config.yaml
n_kv_head: 8
d_mlp: 1024
norm: "layernorm"
qk_norm: false
bias: "all"
init_std_o: 0.0
init_std_up: 0.0234
decay_shape: "linear"
seq_len: 512
doc_mask: false
steps: 3390
dataset: "wikipedia_en"
MLP neurons of a small language model. Each row is named by its layer, matrix (up: input weights; down: output weights) and neuron, and shows model dimensions 128-255. Each number is 500 + 25 x the weight over its row's rms, rounded and kept within 0 to 999. Numbers have three digits each.
A block is one neuron, or neurons of one layer that tend to fire together. After each block is what it responds to, as a language model described it from the Wikipedia text at the highest values.

L2.up240:432452487462471550530525510495544498498545522505492491484499496480454472487501512502541486449465479513530430520475494539524502493520542501483492508460524479482516486486482509445493505523463502494495534507514462491513494500457529456494518465495483476482477509503508501492514476515489504470486541522482531518515519481467514488499494485490499499508516476495524481522469483504523537500545
L2.down240:425479482454480515498531555480516477505526494524480502535536483477505512494474489473469548503491499526502485505494466501554496525514526493443488464515487515500501489498492513465500505475517559492458535502518479515504534490483488467488494476492508523512463481505513509510500455574495467517482524484503480489517522485498533517508494525520458483555490494474512436484521488470518463495509
L2.up436:473485487504513476519516512506468517451531498531489507496532503514498469506498493525516506536498499486507437450529498489524505497495522514516508476468493500559519482497475499427482484516489499509503483517495501490496495515463512524469498464490504446532499556524440498507491499472491497497487476518551482488511473482470515498453547503520507527474519468506522507486507500499556507462494
L2.down436:473458454495526524490509495501511481495560493519442489497514481471508488474498525487530506525481509520544481476496512533521465494541561508509508509476467502514486468505514505483512514509530497478525502489485473446524515499500533502493509539476513468513550499516496495474439485506482527460484483515519471496517509472526510511503563489536501524488486489520492486494485469528491517485499
L2.up647:507466477491465472509545519508512537499530507505477497514483527480480499476503505469531514477546485484464510490489500479493458514509534500493480492474531477554521492471542526488457533480495514486508496462498508544483522491527478504511446539504511526510500499531487499548482489436511513514450516522460522490494462493494521474474481508526482510496489511433538482522426511495510519461519
L2.down647:512469498498482512499522517512521540484517509510458503483445515451472504472507527470495523504500501521509523504476492481500437486521501490481459537445526465542531476508511532493472540504519545511499522453522524507533511507492461515475474515512526557554492487528527480528468513486510488526525517479479516489503467494515513479498476527466499529494499531455515468511425541479503484527523
L2.up650:484473458494489466503503526547509504495484511471446489508520480519543450474512509476495503513540476569481476484538520452484519483462460495499480495494523468503505495507507534524514493529510474535483488527497490522480515534496494525530488496476529518490517512491430494506479435510486472464507512483493498520509511509519497493501506541501519514475478520431504499503480439487530553517500
L2.down650:495475481495485473475557518512498496466525474484498479506542463520502453511522513497479529499497527495508549538482501503465480513554467533460510510504507502519514499497499541499472501479518477492450509524459485499530522498508482461496511414506488553501517500518476495527488509518466466501535523497525487484474538497500413491496524521513508503488510497512521477481466479475513476538478
First word pieces that open a longer word and need a continuation, mostly "col" (colour, collection, colleges) and "comp" (companies, Competition), plus "Pol", "ind", "dist".

L2.up36:514506524491498474507542558482483518497466477501500506520511509484510517485488515444498515488514495489528449511505470551551552500503496506526502494483483478502512466498480473525512515505494492499506523536486523497522547507493524500468500505478498515507545514488493464549559507470524504502503517489503495512485534551462510525528511482488474447472474512509514508502454515486513517495488
L2.down36:539542487471514507489530527478512473440486505503529479477519506478474538488452520464521464486485535471527494484504475482488531498511529509495516495484494500551512472515483462496501474490545495476476513515519524498497503528499485490489508485469487457479545493524488522531529502509471530503470505479543538497494533540505505534520513566538459513512483505528502481461489485483543523554516
L2.up132:519466463479561502447502512531516488473553521523540491527501511506535465479495485518503506499475493502476497482516482545520460478519480515511497428537440479454490520488519480502469485496528447483508513510529493503476506476502496509496541532506526519504525455507522480516490511489530459489491484494511499503491533509505486528527511499526495503530457525484555473484495550448516485499469
L2.down132:559485498517462499512492494515504546502520515541509534490479464543499469526473493493507477487501497478491480529506503484512572500492509514505461427507477498510531482499501513487426515442521467515493561497496523495481469495492503468522472486496498488516570481457534472497462480507509502540511460528530461541522503488530489464548476487500538493528538538534490526482445459494503515475496
L2.up183:489496460511524524505529503480521499492520492490457501493523493499518483441519484477498462470496489501508506498470476508519518525487534523493501518538482524462514481499544474509490493502498490531504481531522510490453509495477518502472465503509498508535544511480489497485545471489473572441493507527557498541482468488472467528464514503449504484522474546504500471482464518522496491486496
L2.down183:502485482481526500485523471465530544491510498512482476513497476543523474468497452467505441494518507517456503515484499491477540507485514542507478482515495490474508447478533522513488521519540542500510529491497495493474508478492494540469468481507487467519515495468513531573523484509506483479517449530524447541529466501505530499517490504491506530513486535513498489470485513483498546524510
L2.up644:510452455510520523497514538464536497475466517503516493512542476485486539454514480519487522513496488536503499496552497569519528500495547446512498479479459467470491498500499499509483461526496524526517504508462510514475472505495483479531494499468488492508482530499493540474520450456537539476521493537517517578506497442487494513498543496488470505466473486513503479494476547467494496479499
L2.down644:509446443494509525511506526455493490525510511519491504503534483468504514493517435485492500450537501546501508497496515537521507481518553477474499466526477471484487458487461523546491455545516514528511503484475510505498458481526487505513513476446516512509481497536529503481523502467520505467492463517519492562500502481531494550515546526481460495471455511535530514496485533473520501501489
Mainly % after numbers in election-result tables and demographics (100%, 59.39%); also word-start fragments like " m" in mission, mistake, march.

L4.up142:526465539429514502514475538531518512498478465517493485483519479509468506479457486489519485486540511526543485516478481518510480480501519521501518504510498488553511504482477517421463459482537533533525477485491525517525518528506532511491486497471477474510487510498471529531506542515534514438482502491460500524503469515452500489522480495531512497470497494489528519518486504569493495496533
L4.down142:492521514509486466464519554483485499514520482475497502531490532486521469477545539502534511499474494512462531516532545506454493507495503536476502529490464554536509483504459496497483470479517460464470432510471469493501478460535508530510487485477536496507508507494487492519518536502536472448507508484485473522494498525476493501500539460520521451500487531486499507492518459523510500496515
L4.up416:497485548448517517480499517498488488493499472491484485481492500517511521478456464524516488500517472511481493473480542530524501498499532502491486538508461493528492526505486440470467498510575502489458519511538462487505553494494502441509506518521489511476493498514500491512507480474522523515561529510519474486465497502525523493518494527495514493478506492517464472531541521495538471472490
L4.down416:531506475510485545471507506491515522518485470516465512498478506524491497506491520548494508503532505495513508502498491504535519464505512512491568508470493508506467502471490516448494471487548500489479517503479488484480528504538474472514510499503512500487511517521481451512437456487483534525532501501530508482509460508522494527502508503503501463507495461526524438509496542488518523468502
L4.up804:495468500548510512494514534541522542505507458509484528468489521563510507487478503519515525535522484506472470503487494482557494485511491518486498511483515516516484498504472460481515433560515491534524503469476502518494538509511500489509497497476517455472476502520514527494518533459507496563473528494476496483454519538513493530479478468505478489511467481504534507525508503530569488469555
L4.down804:505509533499521483508483552544507523518473478469478450512517528511488507525499472518529517504470444515486475519494539495499495498510517515508510467512501534556480507507457490472521516464446476477520523487515507517485485506501468521473503520479496515513454492525502466501506503458474494522481475496461479495501489501518431544531514499479480470554472519502519467528521475499469483520500
L4.up893:496552499515519529459549492480522500525470510528499483520509531565519540479508487508499466461462524478457496519490532502437492441417546460455544531535488523509476495468485524500488502525502516529499514477525531480482531522496532514536514496479506492534525546485536501540497509495465514502524527487486501498495512519461510504477482452515489497495521515510484524483473485480488507487515
L4.down893:516492515505482535509476490512484493487512495469564510480499521472500538480470456506514498458480511416491488482496543534496520471491499486464529515506485478497534487488481500530514506515507508499453516492478498501525513494474493539513517532489465530489499477524500522506485498496489525476513511527534544504476501467469469534495529490491473510494540522489439441561467487497513547502536
Short subword pieces inside a word broken into fragments, often names: "ay" in Taylor/Saturday, "y" in Rocky/prototype, "n" in Walnut.

L2.up108:483514504562525519431506524538484542514465481471499484508484557491521485485437537543484544504540482487510466515519524482508464487540508536527508468479461490493512514516493447507517514521464494498481505462468503519548501491524500486520494514504521517524477523524502494507511469519504533494476500475539515485493514468477511525471488501519487503509483489494483513495482523499577507504492
L2.down108:526524522520507554470533508493476503505523478525566515496528526481478506536507497527457500462505514522493491503519500454511486471509500515577520515480498497509490513531472471482485486471515544534481482502566503462496443446482487486507543537510511515475507494502477527489483502533483507492465511487495500465493495491508494500496445509520481468524514501547522501480431517498479504480482
L2.up321:555502496485449533503500478493515459536510429476477546571504524484487544510508483492496534567481480501497505511524517508492440500515506506474556528507567491503528476550509463469545528523479487503501466491458443506555500553462517528470534509525533491527500530520475547512494490487493485472495498510462478506469499490510469493494475508498494518526467528462499496464508522519492473515501
L2.down321:543525535492483499493501470457523476501526489519510556536492515527474493537508524500525511551492480522471482501481475500470462494516491472487526494529552491465495481484505509474509538503478478487476494519467515504508536557535528520484529535479501466514490555480481522505473487483483475508501532501415524504508502486500486516510463500523501550508481525415468486503492521500493489513525
L2.up358:536527459489513494507564482519541509535487510482478507482497491521515523468519507528478516511494488492471496469468492456526518508492499517481507520469501555547522509519506474487541509518466477526496520490482544469500510543495530487492507497534473485479508519491466477513495503503495500511481515478539501466480522489452524518519454521549504499513438535465494459531479532555491531520496
L2.down358:516493529526513483512521457490540510491527543512479486491473496517516492500505487506408501488503488522499532498431460495507494500532515490539539511440494507512484509529542489525504503481533470525479469500477465501493493525536519507466539508525511497442532446537480502498516457508532471481506506532503463480552514487480510492543447486542484530545527472488500488519532538502493516472491
L2.up933:495464458488496520493512479527473513530448519500449515512516516536472488520526539487467549510471478538504508501456507501519495491523494502486549496457474523516501439476526427502510501522494491490486485516485520496529547498489500535484516466517479451495498542507448467517512489521527493493482543528486500527497531475472484516481497512475467471538508477501457550546492528489507473485507
L2.down933:479509462511502484479487545516539536531475494506500515522519526540451530494536532490439527504491497497473499484447525502494484515494513492447551505480505500529498427493474471489490487510567431515486524511448473507514530523507498550463496498478492466491483519501471466490522485509460514476522553504488495504494555505504488517496542517484445508526475502490517474485496494512473514509529
Early word-piece fragments inside multi-token words, most strongly Dev in Development in titles like Economic Development, also Ad-v-isory, p-en-etrated, T-em-po.

L4.up523:518507448489557481493508489507520480524489518524520487511505486528503538491483455463532448459519503493472483536465496488505495483464525479436515519518466468524509514503452499513500531472540490493486466506494465532510480494534509532533510456513511486494529476500517484490494477480506498484478516522512459473499503472470518536494566507452518505525477485574495471539476483501520461479499
L4.down523:500440530554486483532536487473500493518548538497523473493490520527476508490488516486528498490442485526500511509526500458535491527547533492493493510498495490504531474514464498518494541488501468521485533490439489504501489490501518481489506537500479483492521503534508505494501505537504513472508476500498471477538509466479475510497526533532529516498485508550491499463509473525529554489539
L4.up524:492454496528517459509495485507517510499478552458547495493523495488496485503497546501461540512494475464460502489522488485518481476503506547541491524513497515487498485451494540485499506509509469486492474482479526480516470526497477491506499470520470517519579468529501569470500485490486458487505513546528484538536487497543486497523532484517490452539499487509522527486524525508502494525529
L4.down524:499517483498487489483474488514470509493535475474463528454474474479477493549505501549498488473534505506518461512488488508500490459503445494461513484510524490518522505491533504470480488502510503524461510527547490501542500493514551487496501521470487449509502494522544459538502522499501537516539469548463462478464523509474506448525502561523500533474471529506521495509486456468509517502505
L4.up796:477493494520499476463482483480493485504495516478508513505519484484501481488523466487465514491506510497514525514524490443516497499500497486474519489536491469520488501540448465492491432525473486497450475462505509504449517486482470532498505516514500482541504475510517493469531495494476520547515483542518491488517471481508490460510509505490538508538472542471499492470509537507510500467517
L4.down796:476488522497518522477524517494481472543467566538500515541492485499513526470488516535455530533535520461543497539536504531496499473463515481485507499511494485500501479456466532512494536505489488507470474506519501514496494502480537484468525512523491491488456498537489429497504498531493498504457496479506496490533521478536485480494481491519487526462520517542486542481503475477483534469496
L4.up966:519493496485489482518526504503469485489521495545526529489464494532484476478524497542516480538465506501510513526559496476474502504492506503488503467558516506457512484512546484497469516540506484492480472493480486503501529468446530499490496484537501497510542470517496538518477523547526476490508506565515440518455533512503475502511510499515492510511481490508505480489480510500481479496480
L4.down966:564493478505497482459454468466496496519509522525505541464530517536503547510477507437565461521517526504478531470512534471462506492498516500498468522515471501465499507495506519450490537497481481498470518512481496483457487460474498504515511514518450474495484475425526522494464504470483530480518542533471511514505497479504485501498516490494462511532527508470501504490522490504498511472481
Closing quotation marks ending a quoted phrase or title, percent signs after numbers, and suffix pieces ending words, such as ated, ased, ations.

L4.up354:480501486486517503514510507521480510533478550537472485502500501527500481511491441462512518443519495551445488498482504506488503538435529432516506491456557478491504483481480498505482520516543481508442494523523505512541508500517466498483485541533500507523510519488462517501494475465497480500497511496452547484539498556528506490507487490496516501509481518466531515480499478484519543533510
L4.down354:452492495505476498536506480482487490491455569462559494516486436463528489479522526483456510535516513483531509551487519519453487505501521505521471500488457491578528535488513477520515475529487465511489468487466499508531462520476469518480507476513499517524515520522490514527462505493503462497553542547492475508530515517492498454528496470480470495514534511513521506450497518519486523481520
L4.up379:503501494519497470513501494520520534521487490465543449499479478537490471445497471536473481515496487516509522499472544520495481508476466501502527494511509512540456522488529519492530523468473492481452495454517496539503498518442484500459458505541530521557479505469530502494492502458510483495480497513516492497500481528521512450464462487491476503509525517501493451500481516487561512492472
L4.down379:460439499519505497485495506484506525517467501466506472508468478535504474490512504532455476486512496524528462519527482455485497493559509532510505525477505526518524501525507516453493537490479537483459522489498522516484532455507500482489517500499473494491478492544533487503475470495585481517498516491487526463466519547536526524523494536503468512494560480484489512522447495472583521504497
L4.up724:477516474518507503520504525511465520473516497556478515469502487560490532488512487506508511512500509482481462537502478517482517496537524525497470498464455507515512508474449516514498517532490500525504462476480514504542478474527452499453472472486510530489527528526520528544522489516511482501504497494489509480500498489529508484483513493506473515510497548493501486504502497500518475501468
L4.down724:485482488523475486509521507516498514462504494531454503484486509499502514484512500454519464505477524503527476496496523498526548501511530569471483521501475466546531515484513468479504495483507498529457476483508528507568479524513464552494525477512470517532530468494505506475508464497484491506512512538484496504484521535475503500493501498477460498522501529509500503516470505505514522465504
L4.up1015:512515526514523486529520504479544566534540500504461439476546526515514479499477497479542463528505503511491498517491515470496475520489493477456511526493513491536522490538476510473488507545585479477518473485515490521462526516525491489480451534496511524521525519479500522494489469487503501510531506535530468497497476530495518560502498452452479508466475493486491491547536513498491508524494
L4.down1015:554468524523484465520482528530520520515489457504480497462562510509533517529492495488498445545489503525505494484494498497483475478484522486445505508480513509531474493497473469536482521522535501469480481447482529451512489457530485532503483530529539541508515495488456505511467529483552511528536493536502483519515490501454505551516526498497525521495500495499469494515505562531477542485508
Early fragments of words split into pieces, mostly "ol"/"col" as in Col|our, Col|lege, Col|onel, Hol|lywood, plus ro|les, dem|olishing.

L6.up711:481508493495502519463513476543487522537538490481460494537513449508532503486490539461499504551451518490473482546538475493533458490507499533496546481474500491525513486470493489533522545537513520498512488466551484476473486484425498539520503513502543504497504480486487477507475479492467502491475451487504493535481474523471509532557497510492509490479481497455498445490506502526487490464493
L6.down711:467469492463497464499453520500499491500513501517513526521508469480439502542502504482541507497491481540508455519493497520501563530530487498478463497492539528489488500465450494524472480467486513473461445499471499494451525523569482497470473455504456489542524550529551489475498530496502499532550513493519517469535503525512506483480490548502457499474527510514506545533485487511464513507525
Short word-piece tokens early inside a word, right after a one- or two-letter opener, often P or p: P-ers-ia, app-l-ied, T-ill.